Part of a small language model's weights: 5.18M parameters, a variant of Adam for these matrices.
MLP neurons of a small language model. Each row is named by its layer, matrix (gate and up: input weights; down: output weights) and neuron, and shows model dimensions 0-159. Each number is 128 + 24 x the weight over its row's rms, rounded and kept within 0 to 255. Numbers have three digits each. A neuron's up and down rows have the sign that makes its largest values positive.
After each neuron's rows, "fires on" lists the tokens most often at its 100 highest values on Wikipedia text that the model never trained on.

L3.gate111:136099144115160122153113168107144127104157183145130109129155149132153126090138090123116080119116091120142103092174128089090148130102162138131198125140161136117143102135102126103132124157116125163155151111109098148169104152189123156155094135114146151111111167130140105125104125096108135132120132149128121157122119145157115096111096136152112100128120129120109120123155090117165103166160135153124155155121116116129165112124098129100124174075129171159167115120085105122136134108157103
L3.up111:096089120114140102148133128167156123132164169131128153130146135150137133113115155127152134152083148139154100126075142152115153145132093130120101097142139134171111138119173145090101168130131090119197110073125114138125116140132111114144107126103156099110130065143148130113137167112138171100154136116089112163132076116102163085114130155162123130117127162105152116113149111130112137132098100171100143179138113125133153066128121128105149150099109152145091149125116150129125120124116139
L3.down111:132136158113084139155124118160145130120134150133117080162133169169137138148069129135113124142104154159158145146123145155096119095120068125136059111158077125149150133087157115131110122095132114159128141111165134140103152134130121119176089127146138091065148130130121141136099099152122160097148129100102114126167124118099109155115146108108101142158080142137123145137171129098160118168116115152135125118100152134132137137133112167111137149089123135103185153117110146120101135112132099
fires on: "ol", "us", "un", "). "

L7.gate121:129143106126102131087107131136103103172131085118167136168119123103093095062114176113116101102146199151164126179114144134113138125141109099095120163130132093168155147108130078130104124133095130161125119137140080158124121145098121143102127114114130173111139139122150162169123118117121117111118153116125132159125144140129153131168133136141143090144119128127172126129129130073176143106095138132113103131143153174155140123161135119143136104101094167116148091142138164125095129102126121
L7.up121:148141127132112131075168140095141153135119101143088147141143136156146137143122108108136149045140128109092135091107130135144121099093157139154113151132107151182104143156114136114139115078173122187129119105099163111128124161091163110150151123115137113096128145112143159109131155134124126123100142130135138099120078102094112150134125133138176112139135130122100183100125145113141133132163131138123157113115147126160135114067101116178106162119093131142163189140149130133102110122127112
L7.down121:152109128152127075174122149098137136139117131121128097144143129169151149095119125117101144121096106111144128142155136076112093107124162099125102165099116147152084102086103144112125142088091164127181165136108114164155097146178129144114173098112102094120136096114142110183138146145139128095147130122145148104138110134121153158117121165128129083097118133146106125103140149142127096112107121159141140109159119118139172095100154148146113121171083145100150127114119086131155165112137112
fires on: "oc", "wh", "Wh", "Toky", "Vlad", "Roman"

L10.gate232:165122104077152081151119106149154133112119153114121065074144098128142148146135094066083140120167134205134115088138174127110149162162130137118143142123137101135143135120122159114094135107083099130132080100165143129135116091140137139192122121176106105108137137167116125125149143113110137142133135130142156130134113118124114137138093154134119123107136118125134111150176116125107138154149117154106123099124118134160110094133156094112139138114169117126112117115104183117148154108150113
L10.up232:138118108117126118161114108115115120116114134144122124111136118086097145130132095091088129152136133167088085142108141119141133168126095112124134131127122068149111145149107119092095139095146145099101142101117156171124132121120116137160118139163088102145131148125119113143152122138114176146132129109166143169120158143098122148140092162126109108124077097160152107175150144109145080156203097127155138118154133125116110109102167142111068098131143096164132120123126190144108109141125152
L10.down232:104142138143150132124144141098125128118129119136112178179124159115126106094108132152165162175100147103108160161125123106127139101092111091139101141162102123127155114163145126109123104117123149107115174157077134092140124142137133111059101189094125122165159121122126130124129131162139148143103122126096113112064144141115135112122183138142148138140134119121126125121138169119146105078121131082103144156129124163103153163113155136103128146169060123122138151101149085132128131127111111
fires on: "as ", "\n", "been ", "took ", " "

L8.gate81:140111111084120136113129156094120145141138102108164146146143110125136133172094178141124148107143166139155151106130128112096079131135167124175127135160108137127129127130107122132162115121120106137147145103130135136138131174124135121118161103140088150070155092114124167117146130120143167130127157098138178105133141145076210126127150106118135099129142094125075112105126104096096098172107167157117146115148127128150087117162119101172146152106112122121160152105102126092150132118107112
L8.up81:114127168139122139142087125130142132138125151118148141120148102135204131162124142151137116092080162163106169131147111133136131121135146118133117149130127082140114078103131135095099080127107122144151123098093104110117167132097150142119125120174120181107131123126131161133127146134144127090160090135155140088137152142127110150128120097129125121145097130108098116100119143113124165149143128171146083124136216141108111085125091138147112128098128137111115148111189153114164163100102131
L8.down81:127110107143194151141143160148162140121151087089160132056135144122087133128156136092120139156128131125189138195122121112107100148150117138118126104130152093125087124076135144111139108130131125141143125128113103126148141153127137142134127116153149064096132105167117156170129133146148134129165155119091132122109125105106095143103120181172093069107124120111098112121128138134131129134099152133107074134145117104145171147099145128112128166131129117138105129095140157110138121118162111
fires on: "Gu", "Wh", "Her", "Qu", "H", "wh"

L2.gate402:131127096136102118093097162106097105122158123145099100113143121165126158122145168122138113138114053118095114097180149093104116149113138128137129114135143114114140152130059127154165127142095185152109123116125107142133128189153128136147119106163119132128107151159136137130118113115134141149124132129102146154147142110173158130111145091139154118098154143103124144105165111121152126142152087146132116087122190151114126122117163116146145127041104146131090112152097112126126117131119095
L2.up402:154145139123111130100124138091132088169137119131159102113112126136152148140151164150110101144156119163138166151149095111119094138101143125127151096136083169124105091096133151144081137107181142135113132105139125119158130133102147084133169147105110112162093150121135121109121120134115152140101153126076098104096115109116173099140090112093129154144126137170165083169118105148157124105185096145164149184132141121094125105142173133141149132124115151126108099143129138135155114134135168
L2.down402:131109114109124097144147109107111119167134125138093144087162138116158191116151151131144111095123080115088112127128118117097084127147139137113108122118159120139163120150073165124118118150119129162088149159140106156132149155139111076164131100164109160123110159119146122153158103163158126149148125099122109142096091134150109111160164113106126133111070159137105160123159132138107088103145122169120146145110178146095150116121154103135151126133096159091112105166114120136100148117159152
fires on: "de", "By ", "f", "ter", "ly "

L7.gate369:099101121087122113112096118158133091153124150139171112110133136127160139126086099152117154098148132200107139153104178099148166141101095089130138109182116124161132101149132171097100144110135167119144104134112126122112133109147119127140103097126125119137115139112138094151117090122125088135135115144165129114124122130111093132109087165110136102147089115130145144126140135128154180130129124146155136096137102157160114098168157119184127109093138164174142161134086137156151165118134157
L7.up369:127092171122169119154088170142131123167135141121101117161131113132123147134135165140100150088126136112103156128163164147118093153112059128136134110089129156132070136109167152161136086149103123116145103125144162068143138145092141139096113150122185149080155114108146165094117126161156095136122129138157120101127134124134126097110145106125122096108101143106110159083127120111146107125141137127156143146160105107145106069101134160135099132131150129104121151120125139118161111148099150
L7.down369:124106133112108120135096147136147075134157163121152109125123109118143091154122129173103130095129157163090117127140112135112134117127113123098129121150134146110147114157142108113108114155115135126139145128136158158103144165136138093130129092128127118079144159155199163113145146172128051109103122088151128145117113126104148138129122179110127140132132110111147140109113149139115124152113133101151061098148108136164139138131203155124128049146119136152103179121094131119104126107124132
fires on: "ts", "os", "ans", "s", "ers", "ens"

L5.gate376:131108151109161128124108129099152126115169101096120114130113146138115095136130134098148118168181152148141153127144164133108168135129156104127132124117148123119111088093120109114173115119116111115171087153116160134124115145129127145169088106116140151136119134106113116142135114078114103128088139125112122158136114157124170095129109087155187135121125124088156119080160092160116157141088141171113140186140115113120095091205096133128107146121111138123130126124084161133134152123104160
L5.up376:133138092142135126125112121119132131118100123103089126160112129157161086125108136099137120175132146119097139140147121151121116125122179103167098122132134097136133116088160157063092085162105118116117148131146158169117131138137112148146100132108066100105116145114090110146161160096104149136104139082112120136120121119096171104155095136184143140161135107163101114108149157137112127173165127162129138136136095085116106115145138166113133106123135115140123112126113136194145176107120152
L5.down376:119097127125117163151116135148116111141108150137168147146139152159152142133144168135101118121111139106128114147096108154164127143136134123131140128152105120139170135095182100127122131176113142122117156116118140129100140153132125123129115148137081112111106092123129094141132167123136101093161137058100115121090134174111126170133066108153133165093119088120144154134114185131094083117166111154101123109121101096098147143100145129098137113147085136114098120122146146191084129160111153
fires on: "during ", "During ", "-", "about "

L3.gate313:142149119094128120122098107145153070112149167114131104141115108145125142128132117133104141132163107127172137136163086101140162165123119127108141144120175128162127143133081155177097118106124175147103141152101148154120106167178134214155128109116091153131157142136127153101109120136127140133132146126129144148085133124167121160121143094086130125121090144113159094076132106109153108145140111107111118123143153150114122110153138152132110116058122103114155088112103139146113150113103116
L3.up313:155146108104107138131110096155130125165124130117052119141083123112140145098163154110093137168128142110121102134131123113141093113136129131120127145157102141157133145099106160163136179122181136115194143133097136140154146112108132141161118147092163123108142157134140168122193125094141150095105138131116099106112139108151148157086120071147135118132137138138156145141143092166074134095136155104102125166105130101147138112120126105103153105104113116098094168131131114136148138149119098
L3.down313:114100144112126110123110128095140122147117118100072114127144137111110141118130122149151100200114135110147133153130087110116095160077127169141137111115178144124150119105125128161132152123134130087151162120163152118140159179153166146147103158137133088115150138153117148147150111083134156123116163136116172100063136083105173155128118119114102123125133166084150137105123144162136131122125087139112123118098076095119116133089115174104138137143140133102129147159115112159167130114138142
fires on: "ial ", "ter", "t", "d", "f", "e "

L11.gate64:102096182146127146162086120122097097133110132099120129139124126132152149122133149126071140138109106108136148110143143124147118109126123084124145133180110137114120130105137114077161105142118145091120079116126121130093138091173125118114127143100131097107112138139161096163156133108129137109124125109153124128115131144113121134175158122132135088128134110097142137164158126134144115180113182040114166122130117146157131144156131087135147163096130110147160109140113170109068160126172130
L11.up64:105153114131118127115128097129144121140153092086143124120130142160144130124156156124091141136117126101066136107113150122139087131199146105169128127156094148111144134132163149094113108141131150117097124144161113139124132139152135122095142154114123091130135161116113136138137097154120130115079111109120088101117188118150153122139130147101110088133077134130171098162109141137078126143128145155151160139098084153114114128186113113109172112161132104159136137152135116070115082169139114
L11.down64:102129111107118107119138137147198129127123128114116105139117105127108127171133098152169138127116133115102108119121122122134148152132147133103092141113146123113138135145150116126121136148128129150107162150119113116136119141122129082117100203170097114088067149142119155140084082141103081124106089126115155123151152079158119140114118151109155138117152204128154123122143128135148134055133089143122113186162156132129109123104184143137109121163143127148131156128116146102129140133095101
fires on: "===", "as ", ") "

L11.gate112:141100116149163127137171126120127107145191130118117145110143100111129100104097102150142123172131180128128145092156162091122160142098155148171148132145138078138089112165118120126143092073155129170164138130158148101122127106147146109128157121151143101093137104127148140101141121143112119097115154143146128151150093151108136125092125124170109132095134135141148105098123103156078108190123103116101104083135126139136116152149134135093139111086172136123117122133074132102112122116161113
L11.up112:180118097125145144111142112155133142143136133111115114104125116102131127070139128066127113132136144153160093089085153157152163160078153119099122160127133139121113102137105164113164102082150137119133135088150118169126090122132145124152106144165175111125132112134098136123158147093128110143124173157098170124156111131134094086095128108111111143141142130134150122117150145152112108143134134141116142106121160093127150102140154174166158137137111109154075110072138133099092156116156137
L11.down112:113149137086150122104103130137117148138109134101139111137127117107142104125149144109106080087128093139132149146096094114121114117144148197163119152118137127104132080135111194163126107108097132149136104123161145134107133143130094126130149165163114179181110122075111137136146117133173126123117114122149147125159126122133097107160139082133191115104123125118168133168100126114164166168108135151136123105125115159066105131079153138140112125139111094115118145089129144100153145132123119
fires on: "and ", "(", "| ", "or "

L3.gate35:123135146139157140101122177124111129110136121098121133122151082143152115141128116098129150112126168208160140113112132136155158147125110137131127146123088132185095147159110121115118139100130143109125123112101118134137102140125081153134094099103184143174153093116085110116110113086111125130141192168117106131106135114141121121147118119110138109174110115096143109134134145135162118142169138096097140096195130145135140094157136092080146143088139154140106124129080160146120111142112123
L3.up35:108159138097144144117117136120126110096127134097145141128151105112115145163133129121106127102144154138120111137172143082155140113126109137174124141093147162136131141121085108108130122156164111137154123120146107118165132127131103135141121151119143164106114124126130109103146146137165106051128176143174110091128127133141165118107174154116150081100065146124113166098144136132113076098112112115118120158144105113135148183109110138084091127142100115147152179152100105175090127148135095
L3.down35:107158121110148108157087144154135117125098105076116121071144093110130126121135107128119117088141178114102096154161107133145178124172129129144127103133151166172115161134105173105137173124123126143107106085120125171114166087143110162135132079122158125102141168106138146109118109107076162111115137139131129160110150094126133152130119105125117130141122164123145142151136172135153124142103077140112182088146122106104118144148138108084109121119140122125100176112137161156130114131127108
fires on: "s", "ts", "z", "is", "ph"

L8.gate169:148088150122164144126135120076171113132158163144147130098143147149119153103132118178120163140103134115125122147122154130148132166172106119158142115170126068135086132121072145173129110121117118148124096116116104098131087129165103106154138115144118096082132130138113117125161105153121129132139102110154153112110114158125167093118118095141159103091120122097111126107145138137107135185162164126105168122092148148129126156157103076142106156134126157174149109153131145104121150100130103
L8.up169:150150122128132118073136082078158131153162160104101117144105103166122134151120130132100111089149127113142118117139116117149110086169117119124118140141130082114101129111128198133118147147120122144116147157094139097103129153135159118094149129150105120134124108125120149115115101154107152074121111115117156128149131144116148092138115156096130169139093172142125171135120162138130120124153112167154170125123131143150076166120097081143118104163159167116152148102151112136114123141159058
L8.down169:152141141147100132133115149122136122185115114146146123130102109148135138104133106133069152118154094083126108106082103131137101125133130124132128139105099145097135102104112137132129124154084156110111137141127129094135155154114152076138154124121084097115110159140140118112117114122122172128121102119119175182136148141135146133135159177126079114096109162110160168157122154171119153145109110171175151171094101135102085137142126105170154141167119122127080126133151144131120114126116067
fires on: "as ", "became ", "under ", "to ", "on", "="